Part of a small language model's weights.
Architecture: RMSNorm before each block, normalized queries and keys.
Training: a variant of Adam for these matrices, 614M tokens, 4687 steps.
MLP neurons of a small language model. Each row is named by its layer, matrix (down: output weights) and neuron, and shows model dimensions 170-340. Each number is 500 + 25 x the weight over its row's rms, rounded and kept within 0 to 999. Numbers have three digits each. A neuron's up and down rows have the sign that makes its largest values positive.
A block is one neuron, or neurons of one layer that tend to fire together. Before each block is what it responds to, as a language model described it from the Wikipedia text at the highest values.

Responds to: Closing equals signs (==, ===) ending wiki section headings such as Early life, History, Political career; weaker on sentence-final periods before paragraph breaks.
L8.down19:535477502461529533473501489477493506523449490500512518465469454495439381507523488512551534518546473497508483488488479478477462493439465492496534508506478518494470514501511524506520520475510507509483524510485521474443502452509508469501467516523496512508492492534483499496498480524542525480473503512526492467499562528508512469499499530504512514535509477497522485483572476496529512512416519481510506495486553496477498539486485507492496495485540472530494518497499491497481492471525490484505479549452455494487491483494
L8.down509:499441530520468505543547512442520441456493501522511489507483496504513530520463522519515530530511476497467493501525497474529452484496502491524494500543524501471516471513514499492456471516479510482471522497532469474501489547472525480496522516493480488518528481451522536520501507542521452478506508523456516510553489470475501533531501505547479519499559478519489471506522538482481470518542497507467507519494499521523494487480504529457493448498531524512459472519503539507533496511474489486524562449501490505511461440500
L8.down545:487528498541497510487503428511457459533531444522486467491455561466514503489527521468494495529487472506488534506492478495503469498467464507528518514477540492498507505528515513501492532533493476495486452499517492473509465481461473495516511501465470497508467497462519475478517482497503494538464502463542489489473497533540518508485510540479563496467505477484453505507503488520486464461495523511476562523527490529483504523493474485501442490513502487520507459485511518548474519475490506510541514487548496526487497521470
L8.down808:459504488449465502515544512475506489494526527523537496461512494469468465503479542519496453487500496495468501466523528523466506473514476489510490448450475483424484484499509475490476524462497500514496557455528538506502484518517516488497482530490460519547491477503483473499501495475511479517474479503488548476539520512479470476471473457499470526479490513549474539462515450525495532466520475498512479519481475505518483504509500469499487491489485491483482532558526519489503481512528455522503526529504509457461464506506
L8.down1009:512485503466520515526536479501508500489511516499480518448500526480515506484469532466507498515516550519496486531459462515474524498505486485512451470506483516500470539510471520514500480508500478498526533515515533512495488510505508546460515523452489490523497498513532521504488438509557527514458492469477504491493491487493467462516535458462482490513533506516500487543551567529502495513518456533522453533513462509476514511500457510503461542515481494462524499540528524496425467506485450512495530487524509532491496477500
L8.down1104:476492474522507508514548490461517512508494519506540486498514516503500503505509488473498487490501541518546470480521493506471540508513554499525489501507514518476498478497530537484486516535530485517486467534504472538531465509500487492481518488490547464510484490519488511484503466515538541542448530481479503536489509514508500506470520503502502506486519470449514493547452530487492505499478536475511545481505505469526526529538547481508475514454476492511501503506540504492488491490477471497484441487514509495475485535489
L8.down1213:493524509482500497524494459482492473495439479514522483474505475491480346505504473504480533507516534498511490505471529468466499493465489500540544531505457527485497495495518573525512511521494493481501519517462505481466530458527488442513521515478524486505406530550520462489464505518546555495500464504515486488544504477481517477501502494504524472497453490487541526482531489513521518450405542476494535492501546485520550496497478502496529516489484530528513528501495473543472508501534502553505493503468512485498480499522
L8.down1289:484514495555483522550544463552515492472457499465515513462491467512509444492501491511502521528464531518491541499497504472473498535533584501476482506509486462474463478484519524499527531528502487502490502466513508517476487520519531512498529482520501514510534462502532524499485536511517516477481470504467508541494494479458491482486545494534513497482522475512512507485501508482525509490500539532515485532483546439568507503449521493491506501542491492505505510551500506498510503475509478465538497528476517489518518509520

Responds to: Tokens right before or inside a person's name: by in Preceded by/Commanded by, article-opening first names, and Al- or O' in surnames.
L10.down190:444476513487506490496489494495498532501509522498484532484523465484484520529515465456498519529514491522515505507555500497489499548502513485508519490505496483487497551501501493479513536465461502497473513492496538478506532519490500483487474540539516452498519514490480472488477510513498477494527481498495501501501485543491491481485436508469491496495537510498493452496506525525491503495533477510469516517499488514527489474470493543517469494479538473545474507457504472441507499476463571519530529520501489477500543521523
L10.down363:494525491488508474455552512545516521507491475512503492506510480505502530510509535526499522506488498491509496488443486485496485505499509520482497513496528465524466486506562547478466512547453513522479473520531479484484497473495514514501528517510470503527463527499510513519488438504489508511467487517515558554515534452486486493484466486553552529462518512477530500516528503484500465461490497500507481492549442473528520511521507470497488468506467533512502478501488489508517475485512486493512517496477469491501513491527
L10.down569:540526487507513451473481475490486505543471489515475472482480503526512459497495497521509499515461495507514492476465473537494510471512525509499504497525515481481489495504509464539493434495495510518448455568505482503475478474470503426510486471535514495488521490434487478521530477499491518495508532484481480492522452527497501530454475517484539496513526507441499497494541490505456527479493538486481518501490518481450497556489505518498480492484488506484507506476469497490492537491492449552493504513438498505491522486536
L10.down731:486509480513527475533492438509514531487510518528505501486520490513519478506442486459483511532471517510517533495501484469497509508487480483502529450499525510480495549523466500496506540425534518496498476475548507531469491546482478544476508498504524496483475510424497532510468533517481493499497521487516527508476526496552491514524434523545530534534508495532511491515548495542490536512512529516501483443509506490493483496504523492533508540469467505490481504522540492511497483448500522513478525522508525500498518505517
L10.down743:509463509488507512556522483459532519535475487470517510471454470512517504500489522442467500530491495521485501489490468509484518515517490503515495518504492503489510467448551475513549524454516520529474509512470499492510472555534542509474507528466502529509491494511502510496458549502516518504534453507517447529459477497503502486490462456481483528538549480428494527502480533498448508461546556486503514450529500501511491509502493462515504444500507548483528511492544497502495495460529473544513581543497500529534512483478
L10.down1044:539471517467467503464512491509541517486440467533506509532505473467480528486497469526477483488513485500517487517483490452497522462487493521524493515455493479473494474501486495511513478525506467479498502522473477466522501517533496530483480470509491520486471474490537536475510487538495495527552506524514484491539524509500485518495504490510493523519492445523475464458530495485503480490469511488518477506492530525499518444446489476568483499499539485553500502500496494460500515546525556486473497463499498509516501528565
L10.down1128:523488473538491504519516514513467483480486541537516480527468519506476501548498494485547473540505469520431472489510543513563494468474482504534482488482535519506481508481495510531492499520499470484521484507476504475497523507544501480491493516537502468557533455509524526556488489493517551486519497505479456496514482498499496441473570525472549464492484470504492493473501471467473518521469510477543518512474494451493504491518522520485504462500516503544520472506523534500469523496504521532513497554529538471496509458467
L10.down1294:535491455486504504493511470481513498494508474454547502474508524523502470484495543498486501487516522518506459514499458502509564493494502548468516498487506514489485489455508534507484469467516514506485495495516485465521447523528518469495486506492452514517413474500485540492503501504488508485528471553509463518508538505483485518476457538539544483491514471472498501507499515493492509500468504516538499446504491529515474476492497469496507480495489492508497518547467519521542485488538517493506534529485536513484497474464

Responds to: Closing == marks of Wikipedia section headings (==Reception==, ==Bibliography==), plus paragraph-ending periods and line breaks before new text or sections.
L10.down15:488507498513509489506492485541490502521510519467487512494447466459501515491503473461488571469479495518489519526522512501530490495543482507465499502547479506498491498503493461538553469490552538470486494489511530485514496483532487497476501534525471520526501525499500482494469533522498485499489483465509501478493473509539495534466478497520502496485501479481530513504475531468457470477494499540503512491496515542519494481495553506501510524459475514444504502502515488515485513444489487481487543507495491526527518519490
L10.down77:528488509463506526486516510471490473514472479516494492498539502511524365471471501560481514498517486498514524509419501498517517521502480531558460470474513540525480524489467514502495501494505508470500491507449512480460506457499524510476505490465522474520435513488545516510517515531504515514488482491518496473510500500494502505542512492514534521510510488480469430506509508522504534440416512523488472524530562526475493507467513477472503489519493465515492508504479482524466501474516503514515527532485508468487516474502
L10.down347:466499528477505476499468514476506475509485481503487479474495505516542393488506438503457516495473472484540499532458530444491440469494513491488519504513472498523479549512492529509488522500501528495485524525474459486477505547575520522491508502486519504508383492497502492449467494536483526482500480508533518466507472505506551489520476493530494480557495457509437512493513481532494506490412518506497498534488470473474443494487521561507446500533508477493486527546501514484474462527498485503491493533490481463512523508518
L10.down443:466495484484516482499524526482504492542511491484521525483502478540477378524513529515480533508518524470554494509472478508526489545483490520516535506528495474558502527493482506468485474534535476510511508505518507513510488487528491497500514487488477502528320504521500463478497513464466508490504515475498466501522510500522518512482531465488537520504466482488491479466513505482510480507426462504522520498501504534489525504522521495502467513468484483503498505464522485514494490504501452539505517520492466513450473524513
L10.down787:496493555500515525471505519480504489474508512518526479504524500482488485501462522526528540497496519484516491517514504515561461457491486506519511518515546467484505488537493532492498499454539499539509525500501508511507524480498508494530471467505471482518470520505500509512468457518487505500469520533473482453535476472490565501509506528517550510496477525520491517533507501509466536460456502502500477547546471509516512474490496551486523452461461478492477473517501519484523521451452503514518496524498480483501501509519
L10.down880:522497450495474459515484508509500520492516548467535524480520504520580496490497531519451483489524439488465476525509498489529515494498529490492515529519484497515491471507470470513480532486501455495497532523525473520459498501508514505513453532485451538531505473469501467521527452509486502493465467555500493475497537532534489518509501479531493513501491504514485524548504536484486523467541510497510491475500555530495533486497470501525525471509534464497466500472468470512523486482522517493491508476472463498456514496508
L10.down1130:511521517476503482498527523496493493528523483489473531472483541530520400516516516522477534500492537468539467496490490496489465512505498468475520496487523505529500516506484473523525506522485478501523516473485480557490505509506517480457494521499507497525271483503516488486467517487461501501503511456506504513498491503512506515484532465467511502547490466498478501530494484489499496541394492494485514496506498464457492496550509521495449495482496525475482501511488516536505477468472491482512528491493485512498479485526
L10.down1314:495523457502516511496460470477529507483514524493490501482465525468532506523486488466499468456469480468493516479451498481447470500478540493459539479534557493532510468543488486512445435477461505499488464500472477532488489524545504506486470464533527489509484489531510520486486513514524508540472513489461507522477467469513477515518520544496549539478497530515510460475538491493479500464492523519512500539537516545478508476496482461467461488498464484467469574486505514486501514479541516499518484546486528502506512471484

Responds to: Mainly "by" in "Succeeded by" lines of succession boxes, plus numbers and words in table cells such as coordinate minutes ("24"), "Votes |" and "Indet"; weakly "only" in prose.
L6.down406:524496496475532520517485498503431499518446470510507562513517511516483480498510500523524477553474476520528513520490560491517480513511534463494449535522507465490497497518464495516496467491510474516548535493509506499505526527484541498473495460529581489512591492497496509516524503515496546526487453519522548515436480486498480454468503499476515514529534499481555508516539531511494468519508491455499510490483547501459476509438481494508499502562496495490508482501485501528505460512526473458491470479491467461484516466493

Responds to: Final tokens of structured infobox or table fields just before a colon, slash or cell break, e.g. "Preceded by", "Party", the hidden mark after coordinates.
L8.down216:509493487531536516468493509521477464575484486488489518502533489503491554501464526465512579492522556481502456509509482495519510499533510470487529507422521527477490524503476512495519496488500441497503498498505487530490512488491479548520527496485496471466511480488431453502521484483495522509550500498470496523480498518512530459535466519466488520512461490548509499531481484512525509490467560532495505461513505498468515469484462483517487467539504531490459503477485499517493461495496485496525516499486494536502506503487
L8.down310:493505540487503488570543494439523497521507495491486538471496528512517509537497534543441508484517476481500513511506467435504549492509529518485505483518488508514505476509522518498462493484494481483526489463499501515513530501534518454511526481504510505499560488471510517488475506510491517506527516487519507508483432493515508502531509552495509519500498516497497458468497508528501507547530549500468471497522491447487457490478474506518473489505493508523508528513480455486522494488496505469491529507479509517438478472500
L8.down365:495481539538522474504494495502473475502503475472510524504448489530460496539483556508565468539506483499454528479465510474534443514485516491499515531512463478506478548471506495494496519524497480515522544490515504484502498481473449482546531503464497504526545501536512479522512501473516475483533485445518477498549463501497514515500483488561488546523484478473534495482507481488539528517541507479530500499506504501504548503531474561500484491488485524489495522520512505456499506498508497481528542518528434497483507488496
L8.down559:497484511472518511519532512471475477553503475492446479511465457519493468468530484513498514494498507527531520504487514508470504534501492515485492485463498512486494538535534503494506494516518490482473530491510504509527497514529521516497491483512533482486478476526465517517506482532518469504467510496486505523520494466508544486528513561498515517496491493449488468542565512524481473472474501496497516551500539484522513518445479517481507458540497482491539511507565505555538495434519488464465528538483492528497484532489
L8.down612:458497490498487481489527543530468513423482551492502492544511489499458555460470477541544527514498490512485518521517452521502538481497518523479487536527524510500497503462492488488472528513546502496452483456481486474487514438488521527499489517469509485544558526525504521492472528490508447476477476443516428504495494476526449533547480478517484516498494515516454495479448479545490492471513479489534505488499518534484528539481471460473508517511489547504515460482450520480483541463537508539528476456487519476538546519487
L8.down657:498531461502507482477465495484506535486486480544496483449461523511537479519485557541489487506453516503503512519497489497509551496485488567502466476474484536499498499513511459474502518515464506482467485503457477506527514497558471486473539468506515500520539474489502505524503563437527520514478505497465492546480499480514469500506512516431537482485478526511488511451488520499479536547540500508512494461502512481505502504483524485502502519520505480504510490409542489501500515463468562491532504523529484486481445470530
L8.down917:478514473517531537494506533507488506551529492553550501519500526480507439494508481517496570513530502513508520519509504505526480533535574484492484494494482498486499526523541520463510491460512502486538492479531501486493470512486502416487528496499475513468418520496473487499500494499506543500492501507503523536478502494534527472521506533470554509518507537518410494489516503483509512492441493468498483510513525483491517477526511477487534480537488518482541535504480513518510463498540465500566555507512507459520461468520
L8.down1077:480484485504520475521483454505490466511502461464525508461502511474493477499505485508481523479503491483462495478504509512491499503512558502495547530493454510464493519505453515545519480501516497496518488500499507501478502473521469497504557525484497526554510510473513551516527523527498484512530523490537553515513510502529486499495492483485492510508464516545510464524487455476481549488431473471505528468496565467503513515493529477500452497471510562586482483500495486519485486559517485459492489503520509477529487524515

Responds to: Closing equals signs ending Wikipedia section and subsection headings like ==History==, ===Resignation===, == Works ==; occasionally a parenthesis in a list.
L6.down445:514470518472462508469504435471471476486515518497524544505501503488553500541546435501500495546448484526491499474493482489527490452486497508501485493494477511509484484498521512541471510482502499494521494497508546507487516490487478518460504503508473533512477507539553479472453488499511470556511477544471525498519493473506475473475497478481494503498539473484492500516513532487487489511481469518509476519499463485499487509551469547466446495510472528481493451512491496491545533498514498487513509523521481508451536483557